Weights of a small transformer language model: rotary positions.
MLP neurons of a small language model. Each row is named by its layer, matrix (up: input weights; down: output weights) and neuron, and shows model dimensions 16-111. Each number is 128 + 24 x the weight over its row's rms, rounded and kept within 0 to 255. Numbers have three digits each.
Before each neuron's rows, "fires before" lists the tokens most often just after its 100 highest values on Wikipedia text that the model never trained on; "fires in" lists the words (lower case) most often at its 100 highest values on Wikipedia text that the model never trained on. A number after a token or word is its count.

fires before: " the" 13, "ach" 12, "arly" 8, "very" 7, "out" 5, "ff" 5
fires in: "to" 18, "each" 12, "in" 11, "early" 8, "every" 7, "throughout" 5
L6.up428:115146157148213162125145103099120116092142122134145111156149132172157151106169126143105127093096151134151085140133169178117111141138118088079138141144114139172153130121117148138142133157093159142170125114145139139152147120148130110173147161150147132114160150111157158085133170102144137144
L6.down428:127140145117129143155139127125105091152114104100099071146138150138116141118127133126159134102092118139118116125098123089156185092089148124117110164085084124148124141152126122162144136095122131152137118140149095155114123167160180115117093061107131108074133083098093130132137116137106115118

fires before: " the" 25, " " 22, " a" 4, " his" 4
fires in: "in" 69, "on" 16, "of" 4
L6.up787:120121143142116118102146119108119079110179151135132173129130137141117127172167142135105135132108116125172087140091130120115143152170153098141136118148136115136151122110121120101107114115131155147162123091100129172073107094106094172144163161163129137110130118116130127104121132151111159141
L6.down787:116122133114176116164089133102144144140141137107112160109114157113112128132138168104146144126099146112140125133106141124096144127123072199144110108128149149131140148064141098108122130135124118186123178090160139130116069149147083161118110123132150107123126115127112156128118099101133070127

fires before: " " 36, " the" 31, "out" 4
fires in: "in" 17, "during" 13, "of" 10, "until" 10, "to" 9
L8.up790:144145126161162095112132133131139090085129161087168089158137152131143142117137122103119073141113180155180118172118147176064109112101136133103149133099093172124118138110138067138145095121147138109131133145163107129124158112169113137137109125163147103132081145097121119116107157093145137076
L8.down790:099123146166138156111116125156132158117084149106138080159118166147125151129171146114156148090142138117124138101102154108116094143142133167158131160109152171142140094128163163112159122097118119145122138136126099134147137126149131115152099095092112105142076076129139150118107167112094139145

fires before: ";" 24, " |" 15, "omen" 5, "T" 4, "ard" 4
fires in: "l" 17, "w" 15, "hard" 12, "women" 5, "wtt" 4
L5.up365:132165081138142169121126105116175143118079131158144142170126136127149103103129118119132145122119128114146114120169108110071114140137144151111159121166153071107155144096130112147141121136146104108116134154136143140140138129076150168123143116129148141119211134133126126092113135170107102152
L5.down365:115147130127134091128171147105173087123178149114115136056131130120108117120156127135115076126103150117143131135123134143095075124138105115116153115093146120143107076107133089109147125100167088124093131091136105107128140153129116108132160159130188140163125120133099150109111120122129107081

fires before: " " 39, " the" 15
fires in: "in" 90
L8.up745:092133141072121089154118132165150127115141182134192141090122102145141168129156091117139137117112130143124120093129115169136139144085116090112101146085169108104123115115112119122094158156151122120147147109135121125114151122097175116115139134101155129124159122150111158122148147098123145138
L8.down745:111148103136088154140083123135093177103166141115137126127153132162127124102158135139146113070130085152121130139115124168103093135110081108120159112153160132115140127155160141165150129110135151131121169136169168091126158140150103074136102136110149119141093191160140127132109108105117135147

fires before: " |" 39, "ters" 13, "her" 8, ";" 4
fires in: "0" 43, "headquarters" 10
L5.up585:104137098128107131093116112146140184116118118137150124185125141144144136153125143118148121125143145165130134148109090126138130100106123147153124141122159094149174158136134148115129112133136126161127136128139151102154139132139147141127169154118137116170114152151119118106135139160139139160
L5.down585:138130142108144088192082113112153146129144157104135174110115103097123131142154168148118138121121132139099139120138130142179094084111088123142156159110155107114114120138153166141134123152111133143109127125105101145105156085124100096114117170129101142088153116156138083135163132123090120125

fires before: " the" 37, "%" 14, "ion" 6, "m" 6, "ig" 4
fires in: "of" 51, "billion" 6, "0" 5, "among" 5
L6.up488:118130102104136121101097125114109107097086111093159152124145097158107107150133155145129167130123079128142143154106133176157127138091126134078145109133145142089126167136147150091104119151133145130149127144136142134138153127159105125122094148158187113198149144117121138104144070146079170147
L6.down488:121145184157095142133165075133117105126094111147110133091116139140137129139148139176102115132124144116144133127142119123133131120141156146093169077156084114122120081118124110109085116160116122116138145107103121121145163139137104137163094147110077112129123105109108177150154098121095109156

fires before: " " 91, "," 4
fires in: "january" 20, "february" 15, "march" 13, "july" 11, "november" 7, "april" 7
L8.up1016:158135140118073095122140122127128117140160140155145156148123121085142120153139128135129140075126101136175136132096120123142138122143140098180159121174152094133100133159143150167111110124139137116130103182117131122137095105114141149119133167110102147132123119113105151093175141121135161100
L8.down1016:126135108122129135145103130141143120187138103158085154103130088139150159130125122164177146098130090144172122086103140168131117151105110150164111162079144167098138131140117125117149159125140117101115140127124132141088147102109117146146139104137103150148089115162124106143154150143120122131

fires before: "ian" 20, "y" 16, "an" 11, "ish" 7
fires in: "german" 17, "germany" 16, "russian" 10, "european" 9, "europe" 6
L3.up56:140103165132118159139167126128097092122134140112135139170138103128189128105057139115109118127141152144165135146125111096139149123126163090083128172155123120121139130133108141112082131172119138131128147158122123119136121093115146125129102155141101124166095112122137152110169140161137129119
L3.down56:132128137098132143118114108145136139156164129113119135137108132155179117122084141121104129131177129113132137072159157118090161102173112141153112115136094144119099158135090096117155108148134122129127170136136099126122092126127145173061098151147115140170101111132102172128103098148125152109

fires before: "ed" 28, "ice" 13, "ices" 11, "es" 10, "ing" 9
fires in: "served" 20, "service" 13, "serves" 10, "services" 10, "represented" 7, "serving" 5
L3.up571:137101149115128092167126143145130140107108142090092143108108104122098104124109149150123107104129153129116137163149112133111121108115160139114138100090099116128147166168137166131091113168144149116132100115120137161101124171143148126136101119160133160144154138199145128120126136099141104106
L3.down571:169096130138109110157095100139113176125118143119126135123117130149104106104120141150124135135082092162089102111107122120107126108176132146159116138117098168169110158123091138139121136129138169125124163130119094082129110165127124149159108135161100146116135184168140144160147100102144117145

fires before: " the" 48, " all" 5, " them" 4, "h" 4
fires in: "of" 81, "among" 9, "rushing" 4
L6.up798:152065094112146107081067106149181138124110166128137140161142140171105107138130146136161110137094146124128113126147135146160104094091117098097160139128127132144158092119127150125121119146170132070143161146144128159118128063103084095122078085156147127155159176122130121112129143099095124140
L6.down798:083106149107087095164125150128140111108108116146191173105111152103102156130096140140147117138170171147129114100142128085134154135117143108090168148130084135148114152102120088124165113138137146122121129077107132099123173140114080145147126142120092083131052111094111146149105169092106092117

fires before: " " 64
fires in: "to" 26, "from" 12, "april" 7, "january" 6
L6.up676:078124123118122095079161141126103145128124122120139117142163132127166090112145091126150117124087144144101109151095165145144140137126152123121125136140146131143090137134175108158161170134123109086183149095134157135133137098134109129114146116088135120161150105105155174115127154128105101106
L6.down676:121152094150153113163119156114181100148091138165149073087113143095113069111162109098165128124126174100138153119143102136135093091171097135137126138129135127138061131134152082154164122151121111117118125140097101101113146129151129155146136131170124095143098139145154150125109171135093129108

fires before: "ad" 30, "ts" 10, "ll" 9, "ther" 8, " " 7, "l" 4
fires in: "railroad" 24, "results" 10, "of" 9, "southern" 7, "enrollment" 4
L5.up599:165121103107123163140100086133076173129148104156151107111107158086097082147150155167109113114147157127150130155097129114122092169162170126129135105115083108119114157122113156121152120171174126125175059152099157100125155116110131123134143145101127125128134128132145122101145141144124176100
L5.down599:120128108117133155142114129158118160176079123173089158116146161124125144122161150154106132139117136139101108143155155155136119131163096125139087124120120172123112110137142148151089101110083133147093150107106146125142116152165088112114129099120155102159136178103148149075131098129092124150

fires before: " " 32, " the" 10, "v" 6, "fer" 4
fires in: "to" 16, "over" 15, "of" 15, "before" 7
L5.up140:141136093151139077144084151131151133109091139140116131153165110153145113106116138092132145142111128131145130152079135132129123089146143096103119112139137127141136085138139099101119140104117106089151109122167091146097130154119142127138137159158151109142140149118099117117134188154099146102
L5.down140:126166148130106128110092116172166108119119151142105139139121138161102107121110072115137142142120127136136113148136159132125113141141117091142083132144146124133132099119153118134140142122162123130159132161120128134111141076096144129121126128123128105146094144120154119132130120164163077107

fires before: " " 45, " the" 12, " a" 4, " two" 4
fires in: "only" 18, "about" 12, "than" 12, "around" 10, "of" 9, "within" 6
L5.up502:118147127144140103159138167139137086048122109144170094149122118058123092146137149120134112123097100139099167154155131152105191090125130103115124110095129144117111099146144149096106159145108124110149073144147124151096178155096118102145116135148144137163095113150179127115168125085123122090
L5.down502:118188165147135128152115125156123126123117141169096131144076174086146134143127122138073114117133123162093114109154088146083147171130121114103079141094126083141137103121093170136110110138142182097130160157145137098091181093098138115168176108109159113109134136139161162117138163103108118112